config.yaml
init_std_o: 0.00615
weight_decay: 0.46
lr_head: 0.00513
doc_mask: true
dataset: "wikipedia_en"
MLP neurons of a small language model. Each row is named by its layer, matrix (up: input weights) and neuron, and shows model dimensions 576-639. Each number is 128 + 24 x the weight over its row's rms, rounded and kept within 0 to 255.
Before each neuron's rows, "fires after" lists the tokens most often just before its 100 highest values on Wikipedia text that the model never trained on.

fires after: " the", " 0", " U", " The", " an", "  "
L6.up2800 [131 126 170 117 125  96 119 120 136 112 110 114 135  87  52 112 105 131 154 160 100 110 130 153 135 186 171 197 119 120 140  98 123 145  82 130 194 131 116 130 108  62  81 143 218 172 156  92 145  98 157 142 155 114 148 121 108  94 122 140  98 125 144 120]

fires after: ",", " January", "s", " February", ":"
L6.up538 [102 127 114 162 136 116 133 157 145 123 170  91 112  85 105 109 167 106 138 116 136 130 104 139 151 137 152 130 130 150 157  99  94 138 114 108  84 119  95 110 161  96 115 135 135  73 160 145 160 138  77 158 109 116 130 142 137  97  74 160 137 128 144 120]

fires after: "um", " Der", "ulu", "han", "ig"
L6.up643 [130 118 167 121 117 146 114 112 125 108 124 107  89 144  92 164 116 110 149  87 132 142 134 108 144 150 166 108 118  66 109 123 152 128 114 125 174 150 136 171 112 157  93 133 111 116 180 117  79 133 149 155 124 199 113 142  91 118  95 126  90 137  75 109]

fires after: "\n\n", "."
L6.up41 [ 90 167 107  92 124 145  93 148 130 169 124 119 128 129 141 154 138 150 121 133 109  90 139  83  91 139 109 157 105  89 142 134 125 136  79 139 131  96 140 104  96 116 165 122 183 131 142 137 157 130 143 119 150 108 188 123 122 125  78 118 108 102 136 160]

fires after: " |", "|", ")", ";"
L6.up135 [128 135 116 112 122 115 157 123 110 127 100 130 118 152 108  97 126 217 150 134 145 169 144 154 124 148  89 148 134 104 124 140  99 138 115 146 146 115 129 147  93 108 152  68 149 102 110 130  98 147 126 103 116 133 124 128 123 138 134 121 107 108 131 109]

fires after: ",", " |", ".", ";"
L6.up2420 [143 132 131 142 146 101 103 133 146 135 136 129 104  92 130  96 137 160 127 106 111 173  61 151 185 114 124 135 165 143 116 125 149 124 116 150 150 119 130 165 115 117 155 122 145 139 145  93 176 110 109 156 129 100 133 151 113 146  95 119 120  63 106 112]

fires after: "-", "\n"
L6.up434 [150 131 127 121 136 126 137 104 133 127 128 117 148 113 193 164 154 137 143 109 133 154 142 167 119 113 130 139 174 122 185  57 114 113  75 123 101 113 123 158  85 145 128 120 121 108 121  79 107 129 108 103 154 126 145 143 176 129 119 126 110 140  93 156]

fires after: "|", "-", " |"
L6.up1358 [135 117 141 131 136 112 128 159 118 176 100 170 123 112 118 152 192 174 139 128 172 129 128 129 153 172 133 168 125 113 122 140 104 126 102 148 116 111 118 129 120 184 120 121 138 121 144 124 116 121 150 154 160 144 130 115  99 127 101 128 103 133 124 163]

fires after: "-", ")", "|", "=", ".", " |"
L6.up119 [118 138 102 120 143 115 162 147 121 175 108 157 131 123 155 148 109 142 134  83 122 143 120 187 143 137 122 119 119 117 149 109 101 133 100 118 104 115 127 113 138 175 127 102  96 147 151  97 164 116 126 111 104 119 113 121 122 123 158 126  81 152 134 107]

fires after: " on", "On", " –", " On", ":", ","
L6.up1066 [173 116 108 144 133 123 119 144  90  86 117 130 139 131  96 110 116 153 126 131 131 133 161 125 121 201 137  97 137 127 119 136 147 148 143 103 132 127 112 130 115 106 121 133 124 133 103  98 128 122 156 147 136 144 147 152  99 158 103 143  81 108 161 172]

fires after: " the", " The", "The"
L6.up1586 [ 99 115 148 109  86 132  72 163 135  96 111  89 131 114 126 129 154 132 135 120 104 161 148 111  88 133 136  84 128 107 119 117  82 163 175 123 136 116 119 126  95 158 117 131 182 132 203 121 132 128 111 113 113 164 135 106  81 151 153 124 129 104  83 151]

fires after: "|", "-"
L6.up2341 [149 112 135 139 155 145 111 137 129 171 105 151 106 108 139 133 109 112 128 122 133 112 106 100  97 198 146 141 141 138 133  83 103 145 158 141 135 119 116 153 131 115 123 152 148 143 121 110 108 189 158 133 153 128 121 123 131 118 119 143  99  66 101 143]

fires after: "."
L6.up2629 [116 173  87 148 107 117 147 127 162 147  84 112 109 128 140 134 124 173 143 120  91  90 124 168 126 124 122 145 152 123 145 107 131 101 125 126 151 120 141 104 114 136 118 121 131 144 123 127 138 164 142 105 148 118 126 122 157 138  90 147 162 133 171 124]

fires after: ")", " |", " 5", " 2"
L6.up1821 [135 128 158 128 166  94 123 135 148 118  85 101 124 128 140 100 113 174 116 122 110 126 121 185 133 141 108 162 134 121 173 120 123  86 165 124  71 121  86  86 131 120 143  76 111 111 135  95 129 149 171 123 147 106 160 128 172 113 120 124 120 146 128 161]

fires after: "  "
L6.up1906 [ 75 116 117 112 137 155 121 119 158 152 107 100 144 118 131 117 150  88 158 123 149 151 108 169 129 139  74 181 111 171 102 134 149 120 161 105 138 144 103 104 147 133 175 134 133  98 150  60 133 148 136 163 130 131 139 107 139  91  88 127 161 145 114 121]

fires after: " St", ".", " Saint", "-", " San", "St"
L6.up1946 [157 123  96 116 105  99 123 130 124 145 124 164 117 133 107 160 136 112 135 149 154 118 138 173 120 186 136 138 147 119 135 113 106 109  85 140 107 145 105 146 132 118 139 101 170 105 153  93 103 114 139  96 132 135 116 132 164 110 127 134 116 110 159 100]

fires after: ".", ",", "\n\n", " real", " This"
L6.up1589 [187 146 148 116 151 159  81 157 115  88 103  99 117 165 141 101 181 152 124 152 132 128 108 100 100  94 105 136 160 144 175  79  93 140  81 122 147 122  93 128  94 101 132 123 152 114 115  75 137 144 119 133 104 117 181 152 174 142  98 126 122 129 164  91]

fires after: ".", " =", " Romania", "=", " the"
L6.up1490 [ 99 130 173 124 136 113 111 132 140 151 115 176 143 121 137 108 102 148 107 112 114 121 143 127  95 131 119  79 148 112 142 150 135 139  76  91 116 151 102 130 126 140 126 100 150 131 133 113 149 109 157 146  89 143 140 126 157  87 130 128  95 153 146 133]

fires after: "|", "\n", " (", "-"
L6.up1354 [129 105 146 125 106 143 132 120 119 154 110  97 141 104  93  55  82 121 134  89 111 167 147 142 105 100 116 150 127 118 117 148 155  81 159 112 152 147 121 111 136 114 141 117 145 139 132 126 114  83 112 110  44 122 110 144 143 143  93 107 129 133 124 152]

fires after: "  ", "\n\n", "\n", " co", "=", "-"
L6.up674 [118 154  99 113 127 125  90 103 142 121  75 174 167 157 160 122 158 151 124 117 132 184 143 108 144 151  93 131 157  94 130 123 117 153 172 114 125 123 121 142 124 189 104  78 119 154 130  85 123 139  80 108  91 112 137 107 125 126 117 139  83 137 133 136]

fires after: ",", " |"
L6.up535 [ 96 148 159  90 128 100 102 122 176 185 102 166 151 123  86 144 158 158 128 106 139 116 135 132 148 127 132 108 130 111 161  92  75 118 145 127 185 110 121 128 114 137 147  98 176 117 174 149 107 151 127 116 116 140 126 171 114 107 150 126 102 115 107 132]

fires after: " |", "|", " Ex"
L6.up2244 [121 150  92 147 127 124 110 147 165 131 135 129 186  93 129 138 122 132 120 119 100 163  71 115 129 114 111 171 132 110  80 123 122 115 164 145 145 115 112 169 107 105 148  96 125 122 132 178 126 170 115 155 165 113 147  97  99 128 152 116 105 131 131 101]

fires after: "|", "-", "\n"
L6.up880 [131 163 174  93 148 128  74 164 152 152 159 138 104 136 164 166 104 126 149 103 141 117 126 127 113 189 140 101 126 117 162 109 142  70 107 131  87 133 117 116 125 152  91 120 159 108 175  81 164 118 126 111 134 151 100 136 133 102 103 154 130 101  91 122]

fires after: " |", ".", "|"
L6.up2759 [123 135 107 115 150 123 106 157 166 134 111 134  92 140  48  86 146 108 156 143  86 106 151 144 109 154 147 108 138 120 162 143 124 143 142 108 136 134 122 109 133 155 107 138 151  90 134 116 143 168 141 108 137 127 148  86 146 122  93 147  90 144 147  92]

fires after: "-", " first"
L6.up1956 [125 144 134  99  92  73 109 153 113 131  65  87 145 103 110 113 114 154 155 114 102 144 110 198 157 164 124 157 118 113 104 149 162 123 128 108 153 112 126  95  72  94 133 143 173 126 160 111 120 118 120 128 146 130 130 133 110 130  65 189 115 107 140 134]

fires after: " at", " on", "'", " from", " At", " the"
L6.up2328 [129 135 117 167 119 150 141  90 116 120 117 130  86 172 121 164 135 105 132 106 174 131 142 175 153 135 159 120 150 126 117 147 141 191 149 123 148 114 127 133 101 129 117 129 139 168 129 110 137 126 171 137  67 131 137 121 146 148 177 149 112 100 150  91]

fires after: "=", " He", "Early", " was", "."
L6.up787 [147 126  94  78  90 110 108 108 142 173  97 176 122 120 141 127 142 152 130 149 103 103 142 163 119 122 139 121 135 108 124 111 121 149 161 164 123 167 147 161 111 160 157  88 142 111 142 122 114 121 143 115 149 144 107 142  89 163 133 159 114 125  69 129]

fires after: "=", "-"
L6.up985 [ 90 118 112 136 171 148  98 108 134 157 138 163 121 166 134 157 126 147 117 131 117  95 184 107 141 114 104 120 133 142 138 121 127 110 139 127 122 121 113 149 116 159  98  90 147 152 108 180 161 134  97 116  91 120 137 112 129 111 118 132 133 153 132 176]

fires after: ",", " as"
L6.up2582 [138 147 116 185 108 123 136 165 149 119 130 162 117 123 130 149 153 161  94  93 129 119 171 120 111 168  79 112 146  97 113 121  78 107 146 130 152  91 153 128 134  88  98 125 134 127 115 136 140 147 124 111 132 113 118 131  88 104 140 137 134 105 113 161]

fires after: " |", "|"
L6.up2749 [131 185  90  79 140 137 139 131 128 168 125  84 143 121  73 149 104 185 143 119  92 102 158 130 115  87 123 175 130 107 145 106 130 114 122 105 117 121 101  99 126 155 130  86 124  99 107 131 126 133 133 144 117 123 139  69  89 150 130  81 158 135 132 124]

fires after: "|", " Albums", " ("
L6.up1755 [152 134 106 141 148 106  91 131 116 159  88 161 119 139 150 156 114 140 125  91 142 145 133 132 114 122 112 118 175 164  89 139 112 148  81 174 127 105 119 163 128 137  91 121 179  76 163 141 164 149 172 128 113 132  97 112 109 124 144 151 120 145  96  84]

fires after: "\n\n", "\n", " the", " re"
L6.up2349 [119 134 130 107 128 115 139 145 186 165 130 144 124 144 125 134 178 115 129 153  78 110 172 151 107 165 107 121 123 127 144 138  86 105 123 134 140 104 121 139 119 111  94 119 139 140 136 105  71  87  84 140 135 138 129 107  73 127  96 149 115 119 137 138]

fires after: "-", "|"
L6.up2664 [140 188 145  79 133 131 115 119  90 152 116 112 155 151 116 119 157 127 136 118 117 119 142 134 136 150 105 144  82 128 123  98  88 166 119 133 141 123 100 129 161 143 144  91 132 120 108 109 118 131 172 120 106 125  90 119 183 173 127 131 142 135  95 125]

fires after: "|", "-", " |"
L6.up423 [149 141 146 107 128 126 125 141  92 103  86  97 110 109 150 172 140 181 130 179  64 109 147  97 155 139 157 131 116 177 139 135 143 149 128 135 140 162 134 158  97 129 172  84 129 141 144 100 108 110 132 127 136 114 128 122 127  97 118 183 130 152 121 131]

fires after: ".", "="
L6.up13 [ 98 139 147 133 119 125 142 167 123 108 136  91 152 155 133 108 103 171 150 141 141 142 127 176 131 151 113 126 139 127 149 104 103 135 170 111 156 103 147 127 131 123 164 137 136 120 129  73  77 148 141  91 102 132  98 136 135 103 147 141  98 157 152  86]

fires after: " the", " New", " The"
L6.up1386 [126 119 144 179 133 117 108 107 146 127  91 105 104 144  79 132 153 125 167 148 113  87 122 153 122 132 146 107 146  83 146 106 126 151 126 126 144 154 159 180 106 136 148 127 144 152 117 142 111 141 141 138 115 136 126 132 149 119 122 103 103 115 135 135]

fires after: " —", "  ", " check", " Yes", "\n\n"
L6.up1937 [135 167 111 159 152 136 131  86 102 115  99 121 135 127 137 177 111 135 141 116 143 188 137 148  84 147 137 153 144 106 125 101  97 166  79 109 108  95 152 157  77 157 130 122 151 113 143 108  91 108  96 117 101 118 127 135 101 124 124 130 134 133 103 125]

fires after: "-", ")", ".", "  ", "="
L6.up2237 [139 103  67  94 119 125 101 131 137 129 133  98  86 121 157 136 129 149 135 139  91 167 151 169 110 116 162 136  94 122 105 135 157 140  65 135 164 133 113 134  89 138 140  97 128 155 134 104 140 154 148 117 131 161 118 135 124 128 143 132  69 145 152 100]

fires after: " on", "On", " born", "born"
L6.up1484 [149 138 152 168 111 121 111 139 133 107 100 150  74 130  91 170 139 132 133 113 106 157 167 146  99 174 101 124 107 156 110 103 110 121 117 119 133 108  81 142 144 109 158 111 178 111 202 118 143 181 169  72 141 120 135 173 114 146 108 120 156  95 140 131]

fires after: ",", " was", "\n", " be", " is", " are"
L6.up2379 [139 157 182 149 146 117 122 113 147  95 148 101  97 154 100 144 129 142 141 116 118 126 129 114 119 146 141 108 154 115 113 137 107  99 117 139 156 111 138 133 156  99 138 120 109 136 174 125  98 129 127 111 158 117 135  88 146 130 139  86  80 112 163 143]

fires after: "\n", " Der", " 0", "ulu", "cer"
L6.up2793 [157 134 170 126 106 156 136 126 159 117 152 137 153  90 148 141 124 168 127  87 120 146 127 114 136 133 140 143 117 103  79 101 150 141 101 168 125 188 128 176 137 142 143 168 119 152 132 138 153 129 136 106 156 216 126  94 124 115 123 100  99 119 141 129]

fires after: "-", " spe", " its", "F"
L6.up8 [167 174 126  90 126 126 125 155 129 128 125 119 118 150  88 153 182 115 121 123 123 138 128 148 163 126  99 145 103 209 132  97 108 143 110 141 120  92  92  98  79 179 140 112 131 141 141 163 167 110 109 131  94 133 111 124 107  85 114 133 116 137 117 131]

fires after: " the", " (", "=", "\n\n"
L6.up956 [183 100 155 144 141 150 116  93 141 124 126 139 147 116 149 140 185 117 125 109  93 141 140 109 113 149  90  72 140 124  87 139 103 138 158 153 132 138 139  97 121 115 139 130 161 147 123 114 116 133 102 167 135 114 169 124 125 148 113 157 138 127 125  98]

fires after: "|", " |", "elected"
L6.up839 [ 87 126  96 140 187 125 131 114 109 153 120 107 131  91  93 123 138 176 101 108 161 136 180 120 148 137 100 122 123 159  91 102 129 127 118 144 103 139 115 107 123 119 177 154 134  80 161 149 122 173  96 133 140 140 157 110 127 132 122 102 132  95 148  74]

fires after: " the", "|", ",", " (", ":", " |"
L6.up2772 [148 166 118 134 135 117 136 141 105 159 122 132 119 157 149 158 136 153 165 119 136 154 140 122 122 129 131 160 110 162 114 120 118 173 152 171 168 112 137 165 140 136 155 158 131 120  82 172 123 119 129  88 159 122 128 161 164 144 118  99  97 135 136 126]

fires after: "\n", " /", "°", " G", ")"
L6.up2388 [107 110  97  83 154 151 101 130 137 120 106 165 160  82 130 128 115 146  96 137 126 125 151 135 151 171 129  85 126 110  89 132 153 117 104 122 150 143 139 139 149 108 116 114 131 106 149 135 128 143 145 122 135 195 111  95  84 100 125 120 150  96 121 128]

fires after: " |", " ("
L6.up1720 [ 33 123 158 156 114  74 146 119 139 102 125  93 121 121 138 109 146 121 131  77  91 165  97 106 135 139 124 138 124 108 123 141 101 116 136 142 144 131 112 138 113 125 180 133 118 160 153  92 128 151 125 113 111 123 173 115 138 175 113 117 121  94 167 155]

fires after: "-", "|"
L6.up1416 [109 123 130  70  97 144 136 139 143 154 117  62 114 143  99 135 147 122 143 110 135 193 139 144 120 121 143 125 138  78 148 157 112 142 162 118 136 117 141 165 110 146 101  81 176 106 164 112 144 115 129 104 111 137 191 149 156 105 146 174 133 149 138 146]

fires after: "\n\n", " (", "\n", " 1", " "
L6.up316 [145 148  96 183 124 153 129  98 124 127 136 132 137  93 178 118 133 107 148  80 111 152 106 136 132 196 118  67 145 111  80 146 107 115 138 126 184 153 104 160 123 134 101 142 163 119 133 108 138  97 134  84  80 152 124 111  78 103  88 174 177 104 149 126]

fires after: ",", " |", ";", " is"
L6.up2631 [119 127 146 119 112  96 120 130 178 118 138 136  83 159 137 113 130 133 168 117 119 143  82 150 156 140 148 113 187 116 181 123 105 136 151 136 146  96 134 137 110  77 197 132 142 163 122  95 136 122 102 135 134 143 139 156 142 129 130 126 114 142 164 116]

fires after: "|", "\n"
L6.up564 [119 155  95  95 175 122 102 129 126 142 131 153  74 151 165 124 143 108 116 133 145 147 136 114 122 143 124 104 174 103 174 119  81 152 144 106 154  81 132 168  95 148 149  91 186 176 167 108  98 134 118 138  98 131 136 164 142 151 120 152 114 141 119 150]

fires after: "=", "19", " (", "18"
L6.up2174 [134 128 151 126 104  98 140 123 121 155 135 119 123 125 118 182 128 116 121 127 170 133 134 174 116 136  92 135 160 119  97 117  78 105 162 176 133 166 111 113 162 112 138 120 119 121 123 103 165 143 131 119 141  88 150 118 109 100 107 112 109 158 135 131]

fires after: "-", "s"
L6.up1677 [126 168 125 103 117 143 155  97 142 146  99 159 154 129 113 143  85 151 132 143 125 156  87 125 126 121 125 152 145 105 143  88  97 113 156 130 151 140 135 109 130 132 138  84 120  86 118 143 111 129 103 126 103 144 141 153 156  97 144 107 135 111 137 134]

fires after: "\n", "\n\n", "=", "|", " as", ","
L6.up1753 [120 162 130 131 132 110 163 148 141 131 131 104  87 168 163 135 140 117 135 141 144 119 121 149 117 136  99  92 133 130 120  93  79 119 121 157 143 133 124 177 122  98 128 132 185 104 143 133 137 132 115 147 106 137 127  95 107  94 150 103 100  91 160 135]

fires after: " |", " (", " \"", "\n\n"
L6.up1204 [143 140  96 168 131 111 107 117 132 118 140 104 136 127  97 126 173 148  75 116 103 144 159 115 130 168 160  99 161 157  90 112 151 116 133 126 153 109 140 138  88 100 126  98 118 112 136  89 127 138 180 112 141 122 178 110 135 132  99 129 130 122 111 133]

fires after: "|", " |", "\n", " 1"
L6.up386 [124 147 110 143 135  90 105 103 105 114 124  97 146 100 158 148 106 173 139 129 110 167 107 121 132 144 128 141 148 124 155 149 141  94  88 152 154 116 144 141 123 115 151 134 158 163 137 107 146 135 109 109 121 125 135 115 121 122 115 122 133 114  94 137]

fires after: "|", " the", " at", " Jean"
L6.up800 [130 156 147 139 129 113 100 123 143 155 111 104 136 128 113 171 142 107 174  83 124 129 117 111 126 132 136 151 154 195 115 119 117 140 125  94 140 132  73 117 117 134 102 112 137 157 106 102 129 183 130 127 120 148 141 157 135 121 149 149 165 144 121 174]

fires after: ".", ",", " that"
L6.up2786 [144 124 135 149 136 153 118 130 139 128 141 111 103 109 174 135 144 116 141 111 117 129 111 129 128 172 105 139 132 186 149 126 132 149 123 147 158 113 100 136  97 152 131 128 117 108 134 121  96 156 146 103 136 116 148 130 138 130 143 126 106 122 119 102]

fires after: "|", "-"
L6.up2081 [112 160 120 146 193 120 108 150 176 158 115 137 150 155 163 160 120 112 165 129 126 166 149 142  92 117 105 146  85 147  78 126 114 107  98 121 142 136 119 134 102 127 144  98 181 137 151 118 134 129 171 115  96 143  99 143 121 109 137 165 120 137 126 130]

fires after: " (", " $", ",", "{", " at", " in"
L6.up1394 [168 205  89 116  76 152 127  88 107 151 133 123 114  97 166 157 146 139 119 110 168 136 106  99 167 151 123 178 154 148 115 143 115 141 144 117 135 105 146 172 113 117 154 139 139  83 118 117 125 131 132 123 113  99 159  95 167 142 130 112 104  94 126 127]

fires after: " |", ")", "−", ":"
L6.up2659 [132 126 107 131 121  92 131 128 123 148  74 114  94 153 106  96 129 110  99 153 137 163 152 130 146 104 108 102 176 138 112 105 127 100 108 135 188 134 119 142 106  95 113 118 153 130 149 133 131 144 147 123 111 144 117 131 122 147 105 155 101  81 125  83]

fires after: ".", "\n", "=", "\n\n", ","
L6.up2448 [123 149 121 173 147 109 133 111 144 133 121 128 160  99 109 101 160 143  95 140 109 152 106 122 155 168 100 133 181 154 123 108  87  98 106 141 146 110 108  89 107 111 114 121 143 120 111 140 133 145 144 127 132 131 119  96 109 108  98 139 149 129 147 149]

fires after: " |", ")", ".", ":", " 0"
L6.up2012 [120 150 108  99 125 114 111 126 180  99  91 141 135 104 122 117 125 189 163 144 107 139 170 136 157 147 137 148 122 102 151  94  83 107 133 141 123 167 127 117 138 128 107 141 188 133 158 101 160 126 174 117 147 119 157 137  93 139 145 171 167 145 160 134]

fires after: "-"
L6.up320 [114 137 108  91 168  94 113 142 105 131 119 167 115 161 119 108 113 126 159 158 121  90 120 143 172 155 128 148 157 172 128 125 155 120  82 171 111  99 113 158 113 142 126 136  99  92 112 131 103 118 138 108 185 121 115  92 148 117  97 140  94 156 153 116]

fires after: "=", " ("
L6.up809 [145 129 144  97 116 111 105 125 150  88  93 182 129 118 114 130 150 119 148 128  60 155 102 154 130 137 125 122 141 102  93 125 119 136 153 113  99 150 128 138  86 136 150 100 170  86 165 115 135 101 126 103 125 126 140  81 162 115 117 122 138 125 129 126]

fires after: "  ", "%", " ac", " 0", " in", " Votes"
L6.up2735 [124 117 110  94 151 124 106 118 139 125  89 124 115 143 121  99 108 128 123 151 152 166 147 171 134 134  79 139 149 156 103 106 109 127 170 112 177 108 115 111  94 156 132 117 163 110 133 139 128 102 169 135 119 142 155 125 142 110 151 122 102 123 105 127]

fires after: ".", "\"", " |", "}"
L6.up1547 [111  92  85 162 164 134 101 113 167 161 115 112 116 152  74 154 103 119 129 107 102 125 133 148 150 149 114 172 137 109 121 138 140  96  86 131 159 148 127 141 130 155 115 134 152 114 110  89 105  97 148 199 137 101 110 172 107 178 125 131 106 116 141 133]

fires after: " |", "  ", ")"
L6.up2771 [145 134 139  96 143 131 104 108 167  98 109  99 109 139  96 106 166 122 141 126 143 133 135 124 137 158 119  71 121  98 129 101 160 137 118  96 164 138 124 120 145 150  93 133 161 128 122 136  97 125 163 160 130 157 102 122 123 125 132 169 146 141 108  97]

fires after: ".", ",", "\n", "\n\n", " that"
L6.up1290 [130 122 160 152 151 103  68 128 150  88 148 139 114  96 122 126 162 144  97 142 105 129 117 176 127 120 111  92 182 121 145 121 131 145 148 131 156 137 135 114 116 125 145 141 116  84 137 105 131 115 128 140 124 110 102  91  99 133 127 160 148  94 112 172]

fires after: ".", " |", " hold", " L"
L6.up1318 [127 187 134 145 176 132 119  86 128 143 163 129 100 149 120 115 124 146  89  70  96 126 123 159 139 122 132 182 171 141 182 149 127 130  99 123 154 158  92 153 118 142 150 136  91  98 119 100  86 124 155 167  93 130 104 125 118 138  76 125  94  89 103 106]

fires after: ",", ".", ";"
L6.up707 [130 137 125 114 189 107  96 168 117 152 106  94 149 135 128 123 162 115 124 107 114 121 157 109 139 117 130 140 120 119 108  75  71 136 118 147 137 170  88 151 161 139 106 151 116 109 115 138 111 142 137 151 150 137 158  96 110  87 124 109 136 129 121 135]

fires after: "|", " under", " re", "-"
L6.up2260 [141 180 136 183 156 111 114 169 137 152 123 169 117 127 135 166 140 137 130 132 151 111 116 158 106 168 117 138 162 113 150  58  76 121 151 120  92 139 115 137 120 152 134  85 156 107 184 127 112 127 101 110 151 147 110 157 184 119 118 158 108 172 110 125]

fires after: " L", " U", "–", " No", " W", "S"
L6.up2460 [128 112 149 167 177  77  87 146 139  84 118 175 123 108 129 149 123 112 106 117 134 162 150 101 141 135 109 155 146 104 163 133 129 129 100 140 179 172 149 110 109 104 154 114 132 216 174 136  99 122  97  99 132 139 121 118 143 102  52 132 150 117 176 149]

fires after: "|", "-", " un", "self"
L6.up612 [122 139 120 130 173 106 117 143 167 100  98 114 116 148 141 161 115 142 122 115 139 126 128 157 136 109 129 107 176 128 164  94 100 115 112 128 130 149 111 131 162 136 113 117 126 107 127 105 110 114  87 151  98 133 117 170 129 138  83 162 142 147 122 115]

fires after: " the", " The", " $", "The", "{", "."
L6.up768 [ 87  94 144 130 110 143 101 135 133 161 115 110 149 131 106 146 106 124 117  88 131 130 115 143  85 137 163 117 127 132 141 106 132 182 120 101 181 144 119 148 129 164 137 129 158 141 152 112 139 130 108 124 110 122 154 161 131 129 100 130 139  82 168  75]

fires after: " the", " a", " an", " Bi", " The"
L6.up67 [127 126 142 136  96 144  72 145 135 162 115  73 130 109 162 147 173 131 103 159 110 116  73 141 133 134 159 136 125  97 137 122  91  97 169 132 122 127 124 151 107 118  92 138 145 138 145 110 113 146 146 109 131 134 131 121 119 119 126 107 151 124 124 134]

fires after: ",", " November", " United", " February", " |", " March"
L6.up276 [134 147 142 154 142 111 108 136 157  98 176 145 118 114 127 141 117 143 109 121  67 131 135 100  93 137 150 123 134 159 143 147 135 125 100 104 152 115 136 141 133 124 138  96 141 132 136 127  89 111 103 164  93 136 132 121 123 118  51 136 132  90 115 147]

fires after: " |", " a", " /", "|", ":"
L6.up1789 [ 97 130 134 125 131  78 133 135 147 158 128  99 151 117 123 122 133 137 145 131  52 145 140 148 198 107 128 142 131 159 140 129 135 144 125 126 136 133  91 152 141 133 169  94 142 170 138 107  92 144  90 107 139 123 114 120 144 110 124 143  96 118 134 113]

fires after: "'", " |", "’", "\n"
L6.up1184 [112 123 124 123 150 137 127  49 144 135 162 109 138 152 143 137 103 160 122 132 130 127 158  84 170 139 107 128 140 121 170 106 149 165 111 130 114 124 122 176  99 141 120 130 157 123 137  93 142 135 125  95 126 129 123 168 112 178 139 139 110 150  90 150]

fires after: " |", "\n", "|", "  ", "."
L6.up2654 [127 143 144 117 155 129 119 141  86 118 105 104  87 142 118 128 150 121 145 124 154 170 143 118 126 128 130 111  96 134 142 145  98 123 120 112 156 149 123 144 127 154 124 140 162 139 192 102 102 166 174 128 152 137 140 112 122 139  92 180 102 132  93 124]